config.toml
n_layer = 12
d_model = 320
n_head = 5
n_kv_head = 5
head_dim = 64
d_mlp = 1600
vocab_size = 8192
activation = "tanh_gelu"
norm = "layernorm"
norm_place = "pre"
norm_eps = 1e-05
positions = "learned"
qk_norm = false
attn_scale = 0.125
bias = "all"
tie_embeddings = true
parallel_block = false
init = "normal"
init_std_qkv = 0.0287
init_std_o = 0.00585
init_std_up = 0.0287
init_std_down = 0.00585
init_out_by_depth = true
optimizer = "muon"
lr = 0.00763
lr_mult_qkv = 0.5
lr_mult_o = 4.0
lr_mult_up = 0.757
lr_mult_down = 3.0
beta1 = 0.95
lr_head = 0.00381
grad_clip = 2.0
warmup_steps = 200
schedule = "wsd"
decay_fraction = 0.927
decay_shape = "linear"
final_lr_fraction = 0.0
batch_tokens = 65536
seq_len = 512
doc_mask = true
train_tokens = 315600000
steps = 4816
dataset = "wikipedia_en"
MLP neurons of a small language model. Each row is named by its layer, matrix (up: input weights) and neuron, and shows model dimensions 112-239. Each number is 128 + 32 x the weight over its row's rms, rounded and kept within 0 to 255.
After each neuron's rows, "fires on" lists the tokens most often at its 100 highest values on Wikipedia text that the model never trained on.

L7.up1547 [118  75 144 146 148  99  62 136 137 125 108 145 147 170  88  97 148 112 189 143 174 125 159 212  95 117  98 100 140 126 184 120 169  79 169 154 128 175 157  52 152 132 105 103 102  86 125 136 146 123 110 103 186 136 146 135  82 104  74 137 144 137 118 106 131 152  90 135  85 136 190 114 163 104 154  87  88 127  89  92 123  93 161 161 112 128 116  97 101  96 118 109 125 180 107 167 141 138 125  96 109 114 165 187 134 145  89 172 106 114 152 115  69 121 113  79 167 198 124 117 129  88 111 113 156 145 110 190]
fires on: " an", " ", " \"", "1", "ar", "3"

L8.up54 [ 62 135 106 179 133 183 122  63 166 139 149 121 180 127 137 146 116 163  99 137  92  68 155  87 131  90  62 114 115 176  97 199 179 154 163 141  97 166 114  96 132 139  97 138 182  91  85  89 115 178 151 131 191 112 144  64 134 117 122  71 122 170 127 245 119 170  97 152  54 136 182 165 130 104 107 118 194 169 122 143  83  94 117  85 117  83  96 134  87 100 129 149 116  78 135 155 134 173 115 167 145 117  99  75 110 139 146 157 175 109  62 106 112  89 135  79 131 156 161 106 113 102 119 120 171 149 156 108]
fires on: " ", "."

L5.up1120 [100 231  74 121 143 117 140 122 181 123 142 150  86 166 101 142 133 152  76 136 133 113 144 162 165 179 101 136 144 113 150 113  75 139 196 120 101 183 146 145 141 134 132 138 123  94 111 135 138 135 119 105 122 104 108 108 158  32 131 159  79 100 121 171 121 104 101  73 154 110 174 125 126  57 104 116 117 146  80 145 147 158 112 166 121 143  59  88 121 118  97 141 110 166 107 125 125  98 103 124 144 167 129 173 113 152 128  95  88 119  68 129 115  72 101 110 130 172 107 122 113  86 119 123 164 124 108  85]
fires on: "s", "st", "t", "-"

L7.up883 [103 127 151 135 113 143 164 121 101 169 145 116 146 173 125 159 154 124 178 108 138 104  82 139 137 100 167 115 126  97 160 155  97 139 137  84 125  87 124 124 139 120  66 124  91 105 164  84 122  95  72 126 154  80  84 164  36 146 139 152 162 176  99  95 118 154  78  56 119 151 138 111 118  98 137 159 159 104 126  70 129 129 110 160 103 145 101 162  83  76 157 116 155 114  84  69 153 128 131 120 176 142 125 104 137 136 112 133  70 160 145 114 176 100 154 240 175 181  70  95 123 108 118 133 127 124 157 138]
fires on: ";", "s", "o", "y", " we"

L7.up1376 [125 107 142 161 172 137  91  65  94  72 146  82  83 154 114 134 134 116 176 119  81 130 175 172  81 130 133 114 146 147  93 171 114 147 125 125  68 138 109 158 109 114 152 118 140 168 100 159 164 158  35 134 115 130 154 192  99 105 104 144  83 122  94 149 125 110 154  92  99 162 170  85 128 152 149 153 167 100 127 109  69 100 126  97 150 118 144 160 137  87  76 115 138 108 139  79 125  98  89 112 145  77  85 121 211 149 131 126 150 178 168 115 134 181 149 128 170  92 173  68 131 143 125 118 137 139  91 124]
fires on: "\n", "ner", "t", " Bor", "iv"

L8.up397 [ 93  94 101 130 146 136 114 141 126 133 141  93 146 134 156 122 151 177 183 131 111 126 198 128 104 120 193  78 128 167 164 178  92 200 136 152 142 124 144 133 157 131 167 137  90 116  82 135  61 161 166  99 218 117 169 104 111 123  98 126 146 194 156  83  45 124 151 128 113  84 173 124 106 114 156  97 147 105  73 106 120 179  91 105  98 161  61 126 126 114 122 140 166 117 129 124 143 159 178 147  79 158 116 169 137 146  99 131 104 121 102  76 106 168 108 122 149 168  95 118 149 108 125 111  74 165 118 104]
fires on: "0", "3", "5", "1", " many"

L8.up35 [151 158 162 125 127  81  96  70 136 142 117 129 135 129 170  78 122 193  97 117 154 156 132 152 135 108 115 122 138 163 130 165  68 110 160 148  94 116 118  75 104  99 126 117 171 191 146 129 122 183 114 158 168 128  77 115 111  84 126 139 108 138 141 160 112 134 124 100 139 153 112  95  90  64 134 119 156 133 105 128 120 148 137 136 111 113 151 143 183  98 117 168 182 200 170 141 105 131 108 168 103 124 113 114 131 159 121 162 151 121 142  81  75 185 125 107 162 150 131 110 128 154 113 136 111 172 135 147]
fires on: " ", " de"

L4.up332 [132 193 130 125 109 160 124 140 125 142  56 160 177 113 109 124 101 145 146 124 106 130 145 106 101 127 102 113 174 111 143 100 146 155 207  98  98 126 160 147 153 132 100 108 132 157  97  65 100 127 164 157 149 163 130 148 110 145 129 142 118  85 115 132 102 135 133 100 127  67 170  90 121 153 118 146 138 116 185 141 149 149  91 156 127 155  79  99 142 137 187 140  93  58 118  73 161  37 124  99 140  82 125  97 162 133 226  92 142  98 147  95  68  70  50 115 133 142 141  64 117 159 148 108 219 143 125 114]
fires on: " |", " "

L5.up1114 [110 140 158 122 171 102 101 107  89  37 103 123 103 119 121  60 114 153  99  80 177  87 144  59 141  94  88 171 121 173 138 164 124 106 146  98  91 141 144  96 141 114 198 122 117  69 147 121 119 158 139 102  95 177 176 144 131 156 147 124 124 141 172 124 166 137 111 160 155 107 120 109  74 171  56 147 154 136  99 161 136 142 102  89  80 111  68 126 154  89 114 127 142 139 118 141 170  51 102 103 133 117 151  93 157 174 145 141 182 119 119 129  87 131 126 112 124 138 134  87  99 175 145 143 110 127 139  75]
fires on: " F", "f", "t", " ", " New"

L8.up835 [127  65 147 155 127 160 114 153 118 126 106 146 113 137 107 143 215  80  79 126 112 102 106 103 127 104 182  64 111 100  86 106 117 148 150 144 130 141 138 149 167 168 154 125 134  69 190 116 108 176 128 116 111 113 131  97 105 131  62 159 160 136  79 129 172 160 105 143 148 141 114 138 180  99 135 163 147 146 169 158 127 141  65 126 146 179 149 149  92 111  88 149 157 125  59 108 133 152 131  92 186  99 103 151 205 197  99 115 145 123 151 140 131 130 120  92 144 116  93 126  92 137 114 193 128 103 142  94]
fires on: "2", "–", "0", "k", " he", "n"

L5.up1138 [153  64 126 110 146 126 125 190 115 121 144 114 106 137 130 131 139  90 126 117 123 156 132  76 162 152  40 102 124 135  84  73 136 124 145  63 162 110 133 119 129 107 105 118 157 153 138 130 158 124 119 125 131 121 138 186 106 121 132 164 127 131 136 160 121 141 162 146 148 193  65 129 127 127 153 135 182 183  88 106 123 141 110 108  68 151 136  73 131 161 130 174 119 110 201 122 180 126 143  76 103 132 117 135 217 125 143 119  99 111 164  62 125 144 155 137 108 126 126 109 116 134 112 125 140 109 114 161]
fires on: " ", " ("

L4.up969 [116 117  93 127  71 161  89 151  93 116 122 178  71 142 166 109 174 104 106 110 109 111 163 115 131 136  97 170 125  98 114 116 123  96 161  90  95 135 107 140 120 108 128 167 151 147  74  65 148 102 158 168 125 103 128 172 139 119 121 165 136 130 139 177 113 127 143  90 143 175  41  89 184 173  84 104 179 109 122 156 106  90 102 170 123 141 124 103 161 130  66 111 124 132 126  99  83 118 130 109 171 185 102 182 159  93 207 115 111 135 143 103 131 113  95 120  99 121 164 130 127 127 150  64 133 148 201 191]
fires on: ";", " a", " (", " m", " ", " in"

L8.up1393 [119 116 132 168 146 167  91 171 116  92 110 133 102  93 173 116 133 119 163 142 138  82 126 169  99 161 159 155 151 117 170 179 114 160 114 142 163 166  91  89 156 200 181 148 105  99 145 103  70  99 119 122 150 162 116 119 136 122 139 147 133  88 106 141  94 113 117 166 107 142 157 171 109  83 124 114 121 138  51 154 113 117 151 101 109 122 114 128 218  79 115 118 104 188 135 186 184 159  83  80 147 102 156 154  94 118  65 160  99 163  96 123 148 121 148  89  94 135 150  82 128 122  84 132 163 148  91 119]
fires on: " (", " ", " \""

L4.up161 [109 134  69  67 130 181 101  70 128 142 111 119 126 125 132 162 115 124  95  96 105 132  95 194 174 130 128 168 146 146 112  82 150 134 122 174 167 125 124  69 150  85 164 185 116 132 158  98 173 146 158  90 161 102 105 152  80 151 107 130 143 154 151 100  87 141 114 133 125 146 152 135 189 113 126 189 134  81 131 128 142 114 110 168 144  36  58 114 126 136 131  73 154 130 140 167 160 112 155 177  77 136 164  83 161 162 158 134 135 206  94 140 142 127 178  76  86 149 105 133 121 106 109  63 176 144 108 104]
fires on: " in", " to", " of", " at", " top", " from"

L5.up597 [ 85 102 217 105  62 107 102 170 145  89 201 106 196 133 123 111  88 122 183 170 120 141 171 152 110  58 120 142 184 176 154  79 138 185 144  77 153 167 131 126 212 103 162 122 116  83 151 117 141 126  97 126 129 182 117 150 116 147 128 160 121 106 129 155 126  89  96  84  64 123 122  76 154 124  96 167 133 117  44 167  95 172 161 113 129  76 198 172 111  71 199 122 127 147 160  89 115 140  69 126  89 124 136 140  98 129  93 106 106 124 215  59 101 151 103 101 149 145 116 112 172 117 149 116 122 164 128 195]
fires on: "9", "1", "4", " an", "8", " "

L4.up77 [137 147  98 145 109 147 118 114 106 131  99 140 168 135 120 147 107 127 111 135  93  75 124  97 130 109  99 133 141  83 115 123 129  55 132 168 116 170 128 154 139 122 129 165 156 142  95 139 205 113 143 161 129 106 169 188  97 127  97 110 175 130 151  64 103 143 114 131  47 128 113 141 140 138  98 176 153  67 158 106 119  94 165 113  74 103  60 111 157 162  78 107 103 142  72 140  77 145  93 109 154  84 163 104 113 143  76 113 137 188 143 104 114 148 120  96 132 163 164 120 149 112 128 126 122 157 135 140]
fires on: " of", "s", "ed", "er"

L5.up1315 [106 111 130 138 148 149 109 133  99  82  79 168 146  97 102 111  98 132  92 197  61  45 156  57 166 113 122 146  79 143 134 120 144 116 140  76  82 108 158 122  72 147 149 148 175 169 132  87 101 107  89 123  59 149 116 142 200 178 187 150 130 165 112 164 105 138 165 165 123 146 163  51 124 187 139 198  85 142 111 100 131 120 119 101 115 112  99 126 161  68 151 106  80 138 134 152 173  97 129  81 173 128 183 154 146 160 139  64 138 143 123 118  79 158 136 103 151 149 143 153  94 142 163 143 144 122 148 117]
fires on: "s", "t", "com", "sum", "f"

L7.up1068 [ 74 185  76 152 140 140 181 110 157  77  73 116 189 141 111 109 184  94  83 128  42 142 127 123 170 139 116 156 131 143 114 108  68 104 153 142 141 124 110 143 197 148 138 190 150 109 196  99 199 136 102 154 146  63  96  70 148 143 105 159 141  98 187 160 166 165 166 146 134  57 139 161 129  97 145 139 107  86  88 120 110 149 123  98  77 157  89 141 140 102 116  92 130 130  74 128 100  81 137 115 136 120 141 145 148 154 103 158 134 133 122 145 148 127 130  57 126  39 136 144 149 106 106 121 112 132 150 135]
fires on: "n", "s", "st", "k", " market"

L4.up1201 [ 80 169 145  26  78 163 175 123 116 129 132 132 152 131 114 180 106 152 153  87 131 119 108 136 173 105 146 156 161 173 141 111 167 189 113 115 154 146 156 175 171 104 134  89 135 137 119 115 132 136 175 155 156  87 152 157  89 122 123  91 186 125 136 140  95 126 170 138 140  65 113 120 128 193 113 182 123  96 109 143 127 103 110 133 110 139  87 122 137 139 210  94 107  96 106  76 149 175 164 109 176 134 130 121 163 197 174  75  81 110 112  68  74 150  72 158 141 174  83 141  91 139 152 171 171 185 106  85]
fires on: " |", " to", " ", "ist", " medalist"

L5.up1375 [175 115 152 104  98 169 113  95 160 136 158 144 104 177 118  90 165 134  79 160 143 114 168 104 119 119 124 110 118 151 126 121 192 131 125 170 132 162 112 128 144 120 137 185 139 184 147 120 128 147  96   2 136 130 147  79  90 152  86 129 163 136 127 128  95 201  95 132  87 107 125 130 123 199 154 133  78 161 108 137 142  55  93 184  94  91  99 119 121 172 144 111 123  96  62 132 126 132 148 147 174 110 139 166 136 107 174  79 126 116 171 102 134 155 164 109 114 167 121 134 173 145 158 113  87 118 111 144]
fires on: " |", "|", ".", " Mat"

L7.up594 [171 118 142 118  93 163 174 175 177 174 103 143  88 146 118  98 129 121 142 115 124 136 156 129 174 136  80 178 120  50 116 181 177 129 141 127 165 164 113 112  92 143 112 171 137 115 132 105 199  39 182  91 171  84 138 125 182 135 161 123 120  95 143 159 169 198 124 161 129 176 160  69 151  97  84 112  74 119 128  47 112 153 184 119 147  92 155 105 166 127 124  89 141 149 170  81 108 161 168 169 161  82  95 123 138 127 123 182 147 100 128  95 144 171 141 135 105 214 122 119  84 119 108 128 114 154 115 126]
fires on: " in", " In", "In", "in", " "

L7.up238 [ 91 130 165 151 183 126 129 133 125 118 113 146 102 128 188 152 102  96 146 128 138 104 133 141 166 154 140 102 130 140 122 145 169 134 120 129 145 129 138 134 126 155  92 120 124 127 169 132 106 189  78 148 124  58  99 166 115 145 142 139 129 143 180 132 179 111 120 138 159 125 128 100 151  77  97 141 145 102 118  46 143 131 158  62 119 121  93 106 113  54 147 125 141 117 158 189 128 103 134 112 191 125 163 163 170 142 119 122 154 129 129 135 154 143 123 138 126 112 129 153 170 126 124 151 175 116 122 122]
fires on: "s", "t", "d", "n", "e", "k"

L8.up1290 [129  88  97 145 109 164 131 157 114 116 113 130 152 137 160 127  87  86 183 142 187  76 168  78 147 113 163 103  90 108 133 101 144 120 135 113 164 112 143 123 170 144  95 143  84 128 161  97 151 183 157 117 126 102 128 133  97 133 130 130  98 145 123 154 106 168 126 101 109 117 117 146 112  89  87 199 152 175  77  68  97 117 107  99 165 109  84  83 123 119 101 117 111  93 168 169 123 113 124 103 109 142 128 182 187 124 167 104 112 154 148 146 175 148  72 195 154  95 175 102 117 154 128  67 107 139  94 136]
fires on: ":", ";", "o", " con", "th"

L7.up346 [144 157 149 111 174 121 176 137 149 106 183 133  55 180  91  76 117 186 108 134  99 129 148 116  86 161 104 108  88 142 125 163 163 142  84 142 134 116 123 133 102 201  98 121 137 156 195 113 133 170  73  33 116 225 142 173 107 175 162 117 154 192 159 113  96  91 116 113 158  93 167 102  94 124 124 184 128 165 115 141  98 138  90 131 136 103 116 133 123 147  96 155  86 114  91 159 122  95 148 109 108 152 133 117 155 118 145 103  86 175 156 138 102  75  86 194 160 127 105 118 160 162 102 128  45 135 118 157]
fires on: "\n"

L5.up161 [126 136  74 140 175 132  94  87 169  38 135 138 105 101 121 106 110 100 110 107 126 132 149 155  67  82 127 110  83 109 106  91 146 129 147 146 142 134 147 162 117 112 161  91 162 129 134 137 170 147 131 114 173 170 197 116 129 142 112 166 151 140 211 116 118  93 164 127 125 155 157 135  86  77 153 155 170 193  73 165  79 191 118 118 128 150 120 106  82 139 131  94 116 163 154 115 156  95 108 111 145 140 114  82 110 196 134 151 124 187 187 108 150  98 122 156  78 148 187  78 148 112 122 117  87 149 191 159]
fires on: "\n", " ", "'", " of", "-", "s"

L7.up95 [103 126 167  88 172 103 178  96 120 122 154 136  69 135  87  86  96 119  95 158 131 193 107 149 143 108 169 102 151 129  98 173 127 155 156 135  89 105 158 148 181 159 123 131 164 110 143  88 134 137 120 139 147 103 180 118 137 130 147 153 180  69 158 145 163 136  76 121 164 118  40 143 115 145  90 145 141  97  86  79 104 135 126  79  83 109 103  34 131 133 172 119 151 133 155 122  98 174  86  60 113 105 114 154 137  87  97  95 160 154  91 119 139  82 171  99  93 155 144 167 178  99 145 201 132 163 153 133]
fires on: " of", ",", "t"

L8.up399 [ 96 101 110 156  67 122 155 134 181 200  82 114  85 121 129 133 134 162 110 105 106 114 113 122 108 174  95 126 141 200 120 144 144 161  53 118 132 127 116 192 173 191 152 191 109 149 146  68  81 138 101  62  77 135 121 126 111  93  84  85 110 126 155 111  85 149 131 212 114 118 108 139  84 117  97 144 123 137  58 125 105 138  77 129 149 136 124 141 134 149 193 141 176 141 120  67  86  84 120 113 136 134 131 124 198 154 137 133 140 118 118 108 133 175 129 111 162 143 105 161 147 106 133 107  95 112 149 130]
fires on: " |", ".", "–", "-", " ", "\n"

L7.up1203 [ 97 114 121 146 175 162 149 117  46 130 163 160 201 177 151 124  79 147 143  96 109  99  81  90 162 178 126  64 145 151 116 159  84  98 159  92 195 124 125 148 187 126 112 134  68 164 167  78 164 132 153 171 144 148 111 143 120 141 105 149  90 130  60 149 128 124 158  64 131  68 119 139  26 112 124 164 128 132  91 131  93 201 138 163  81  93 131 119 109  81 130 145 106 145 141 109 174 177 104  83 129 125 151 143 163 109 177 103 143 138 132 120 189 144 149 163 194 130 146 135 178 116 102 149 132 159 157 107]
fires on: ";", " are", " C"

L8.up167 [156  90  88 165  79  94  99 118  71 140 158 125  84 132 124 135  99 110 124 134 156  52 149  88 112 101 133 140 140 150 100 190 127 176 140 150 155 114 156  95 123 228 175 107 145 173 116 127 126 123 119 119 138 125 101 181 112 131 155 177 190  90  82  59 141 125 163 119 107 162 140 139 131 150  77 145 195 188 146 177 106 147  73 117 126 141 102 122 145 151  83 143 162 148 160 104  93 176  25 133 113 143  81 160 122 125 178 143 136 121 120 132 173 121 162 177 132 162 138 141 133 169 151 117 130 126 128 138]
fires on: ",", ";", "),", " |", "-"

L8.up1184 [113 120  86 110  96 196 149 167 143  94 148 114 101 129 139 126 124 142 106  99 165 110 136 161 161 148 109  98 131 184  66 144 129 133 115 130 106 100 123 156 124 137 101 169 157 128 141 111 172 109 158 117 173 163  91 100  81 136 134  69 149  72 157  96 123 190 122 117 136 142 100 149  63 130  88 184 134 159 127  71 120 151 111 105 112 126  64 127 158 150 114  98 107 139 106 123 145  95 104 173 136 189 113  79  93 159 161 215 114  73 138 131  99 134  73 182 174 162 192 104 100 141 146 110 169  98  96 151]
fires on: ".", " (", "3", "1", "2"

L7.up1047 [ 81 167 157 153  93 130 134 130 155 131 180 123 133 154 111 104 114 137 126 152 118 178 122 138 164 170 130 129 116 183 153 161 193 122 148  54 103 103 138 122 130 173 114 143  74 143  98 179 182 135 111 103 119  61 124 158 151 151 141 134  72 138  99 243  63 145 154 119 175 102 158 119 153 158 118 100 212 108 115 112 129  95 147 146 132 149 140 131 176  95 129 134 170 123 107 136  88 130 125 112 180  88  76 143  39  94 144 144 176 157  83 113 111 169 107 132 156 175 115 113 108 102 135  98  85 164 141 104]
fires on: " ", "0", " to", " a"

L7.up1548 [155 112 147 224 147 119 126 126 146  88 142 124 147 104 140  95  75 174 121 167 121 124 137 127 127 153 125 164 172 166 103 117 144  70 117 128 136 147 135  83 151  90 159 125 203 111 148 156 155 156 117 148  56 117 159 128  78 102  82 119 130 125 106  61 106  85 180 162  67 152 137 123 140 168 108 219 111  97 125 124  62 112  59 163  97  99  87 151 104 149 106 113 131 103 119  83  31 118 120 118 203  81  95 133 123 127 113 117 159 145 179 196 119 111 159  54 158 110  69  92 152 170 106  52 147 194 145  91]
fires on: "o", " \"", "er", "t", "s", "n"

L8.up1480 [133  93  85  90 119 142 108  68 120  80 163  98 113 138 103 120  76 169 115 120  46 156 136 101 124 114 125 133 108 137 123 153 129 160 136 148 109 107 126  59 159 163 132 108 158  67 120 103 121 129 128 126 155 156  91  75 119 160 126 145 116 108 130 108 188 122 121 109 143 125  95 157 111 157 165 122 145 138 137 117  65 134 106 106  90 208 146  93 157 126 140 164 149 103 105 155 139 129 121 126 134 110  85 155 164 111  73 140 111 181 142 181 134 136 168 166  95 150 142 160 128 184 104 147 121 115 138 133]
fires on: " of", " in", " near", ","

L4.up368 [127 166 117 164  91  73 158 118 152 105 163 117 159  93 144 117 165 141 122 152 153 112 123 164 129 162  85 136 117 132  49 156 101 106 111  95  57 134  83  95 140  51 169 154 148 157 139  98  74 142 112 167 117  80 104 122 103  92 190 170 131 144 132 118 176 156 114 149 146  94 161 142  90 163 109 132 114 153 125 154 100 144 137 190 103 111 143  49  67 174 145  76  85 151  43 181 129 175 122 114  96 128 149  86  76 139 184 148  83 156  97 121 158 157  92 197 137 176  83 138 167 161  70 145 153 137 122 104]
fires on: " a", " |", ")", "N"

L8.up182 [133 166 126 108 173  80 117  95 143 128 119  94 152 148 168  60 141 134 111 123 145 127 130  85 128 114 154 112 134 188  32 132  94  99 130 133 138 134 167 135 162 194 164 166 123 122 198 143 158 148  84 111 167 159 117 143 162 123 143 106 155 150 154 190 128 168  55 142 149 148  94 142 168 142 117 109 119 158 147 136 117 178 129 120  90 156 163 116 136 144  95  97 175 100 157  81 109 133  94 123 105  94 136 142 149 141 124 123 128 143 166 154 150 157 130  86 165 106 124 112 173 150 204 124  73 145 112  91]
fires on: "s", ",", " part", "ful", "ent", "S"

L4.up1374 [122 135 118 151 183 144 143 113  87 134 171  95 132 111 153 135 162  96 145 124  93 166  99 157 124 130 100  77 140 194 128 156 111 130  90 133 184 133 168 174 109 141 141 142 127 142 126 144 113 168 148  61 132 117 177 138  66 157 110 125  97 135 109 106 153 138 135 120 158 164 158 148 140 117 145 146 147 112 151 114 130 137 129 102 119 108  86  82 181 136  76 119 213 131 101 107 106 134 131 143 150 148 116 156 139 160  81 190 154 131 110 113 143  49 131 137  70 152 160 170 111 129  94 154 133 132 126 113]
fires on: "us", "y", " from", " L", " up", "ne"

L5.up1446 [142 141 112 138 132 109  70 126 150  68 138 123 114 122 123 128 156 139  64 172 150 126  73 122 129 113 153 131 129 123 159 152  91 147 149 126 126 112 121 116  96 139 125  90 193 159  63  55 120 101 137  95 127 116 135 170 129 168 189  96 207 162 154 124 151 167 108 123  89 117 163 139  80  89 142 133 127 133 142 137  86 127 110 136  87  87 142 125 126 164 139 102  63 130  72 135 170 154  81 134 175 135  73  81  92 117 109 140 139  61 126 185 115 127 123 165 175 144 127 166 139 109 104 167  96 117  87 108]
fires on: " |", ")", "),", ","

L7.up579 [117 112 160 146  82 164  92 138 112  85 155  90 137  97 149  81 113 155 144 117 142 110 146 140 157 166 131  92 119 126 133 106 138 125 113 153 106 155 163 113 122 158 192 125 181 142 131 133 142 153 145 103 127 106 131  61 175 112 128  97 178  91 129  73 164 106 166  60 158 142 168  89 123 129 125 129 150 125  98 170 144 133 105  85 131 137  58 111 147  97  93 159  62  89 162 101 121 154 118 143 127 129 158 185 152  53 137 112  98 159 144 113 162 171 133 202 172 153  91 146  96 164 201 190 124 119  99 113]
fires on: ","

L8.up1126 [132 146 167 112  88 195  83 139 203 145 118  67 141 133 122 154 119 168 156 136 180 159 113 126 129 142 144  85 156 119 120  74 130 161 115 162 135 103 125 137 121 140 127 107 180  98 129  12 115 144 151  92 147 123 141  93  81 113 145 116  87 112 135 152 181 130  92  95  98 100 118 171  95 151 139 133 200  97 142  65 108 120 100  58 148 121 119 118 148 117  90  66 170 154 160 152 128 160 139 164 170 130 182  63 123 150 135 122 152 129  99  55 130 127 162 125 167  99 106 112  80  89 136 105 147 118  94 108]
fires on: "2", " to", ".", " now", "ly", " "

L4.up363 [132  86 115 132 135 183 133  94 144 112  97 128 123  75 128 127  84 140  86 155  86 107 174 111 124 135  75 152 147 111 134  81 152 114 159 127 141 113  81 123 130 137  83 159 153 109 115 146 110 114 112 150  95 132  96 126 173 169 127 112  71 105 164 114 137 137  74 162 109 160  87 171 174 148 152 205 136 140 148  97 133  68 184  66  69 148 111 166  76 111 111 186 129 141 146 117 106 146  98  98 103 110  94 126 121 158 142 126 153 229 151 124 127 186 146 133 147 150 172  87  96  51 151 129 153 192 129  76]
fires on: " of", "ing", "ed", " to"

L7.up44 [162 146 180 121 152 109 204 131 152  85 130 106 174 116 129 111 107 137 128 113  91 105 146 157  81  96  35 162 128 113  86 127  81 137 118 137 103 163 102 148 139 169 120 127 103 109 143 117 157 158 150  90 172 128  97 142 194  93 162  49  64 117 145  70  60 120 189 116 147 106 161  95 122  92 150 116 165  92 154 114 140 108 163 119 146 128 121 148  91 129  75 160  74  97 105 136 100 149 126 100 113  94  42 205 138  85 101 115  89  99 110  96 155 183 107 180 131 165 146  81 148  92 135  89 137 151 116  66]
fires on: " ", "st", " the", " comp", " St"

L4.up693 [ 95 155  95 121 138 100 118  62 138 138 164 179 146 164 139  99 113 153 125 141 162 171 151 114 170 129 160 194 210 104  89 161  71 159 116  28  86 196 148 111 171 135 199 120 101 108 142 155 138 156  93 127 120 143 150 110 153  67 141  79 127  99 120 111 132 121  86 132 123 149 135 144 148 104 150 144 112 122 100 178  99  89 127 116 130  94  48 158  24 161 127 134 127 172 174 113 139 160 176 122 115 154 119 113 110 139 168 159  92 128 135  95 148 131  68 120 163 147  88 128 171 171 190 129  73 124 146 153]
fires on: "\n", " /", " —", "0", " ", " Series"

L7.up140 [128 149 166 133 145 122  69  91 133 153  88 138 162 130 120  87  49  92 123 121 114 154 133 166 122 161  72 148  96 120 126 162 177 145 143 114 112 143 167 149 144 174 154 178 140 124  94 151 129 121 180 109 128 126 114 107 136 104 108 145 134  79 197 168  71 168 124  57 186 172 136 119 151 101 166 146 151 138  89  95 138 179  97 126 144 152 133 119 141  96 139 105 118 140 145 117  96 111 167 153 123 127 124  96  79 109  95 175 127 157 151  52  85 148 138 143 136 123 148  84  66  85 130 195 151 173 113 182]
fires on: " "

L4.up780 [101 151 119 148 139  92 129  92 138  67 112 100 114 149 124 163 130 106 138 152 153 173 131 142 138  59 137 114 178  90 117 183  81 156 133 171 139 108 112 103 198 112 131 146 159  96 184 122 123 163  57 149 140 147 141 128  83 105 158 133 139 189 138 118 189 152  82  92  96 145 142  96 125 134 141 149 146 114  49  76  66 164 240 175  86  71 192 121 142  75 154  85 142 106 124 100 108  80 146 172 121 151 135 135 155 119 129 115 104 134 135 183 148  72 168 153 129  90 164 105 120 116 157 175 130 152 111 155]
fires on: ".", " re", ",", " killed", "0"

L4.up896 [ 64 160 117 125  86 145 127  99  74 149 126 132 145 179 148 121 133  51  79  99 106 120  60 111  87 159 119 163 147 111 130 122 194 126 107 143 150 115 168  90 101 217  99 173  94 110 138 103 190 148 104 128 154  82 165 140  92  86 194 194 136 109 146  88  87 174  82 119  44 127  96 117 146 113 101 175 193  82  77 124 137 105 149 122 103 134  50 108 126  89 139 130 114 170 150  92 110  96  81  54 117  92 207 108 172 159 133 116 109 155 152  89 159 111  93 142 107 123 135 158 112 122 127  86 110 150 116 132]
fires on: ":", " to", "sum", " |", " at"

L8.up547 [153 137 121 130  74 111 134 104 132 122 145 136 139 155 120  93 113  80 139  98 106 126 172 124 106 122 156 113  93  60  95 179 106 156 150 140  83 162 122 163  87 176 126  51 143 147 152 133  93 150 114 151 161 128  79 121 225 104 152 162  94  51 112  94 171 146 160  83  93 211 160 123 127 157 114 115 171 154 158 175 158 144 140 120 104 152  89 117 124 126 107  84  83 119  82  87 101 170  46 140 122 107 108 173 111  71 149 111 112 131 136 136  82 111 132 176 166 163 127  83 166 127 195 147 108 103 160  84]
fires on: ",", "\","

L5.up841 [136 146 110 100 154 133 167  55 159  54 145 113  54 112  79 105 143 177 154 139 127 150  99 128 180  65 207  98  75 156 167  98 143 108 146 121 132 121 128  63  50  90 176 113 161 164 155 116 166 118  98 104 120 143  97 190 177  91 151 108 146 170 149 153 132 187 145 145 155 188 160 141 103 132 177 185 131 117 130 134  90 206  81  98 167 125 122 160 118 103 183 158 160  76 200 143 116 131  88 100 126 115 189 116 133 153 161 105 113 157 115 131  92 144  57 157 148  74 134 116 171  94 130 159 113 151  95 131]
fires on: "\n", " is", " was", "1", " ", " for"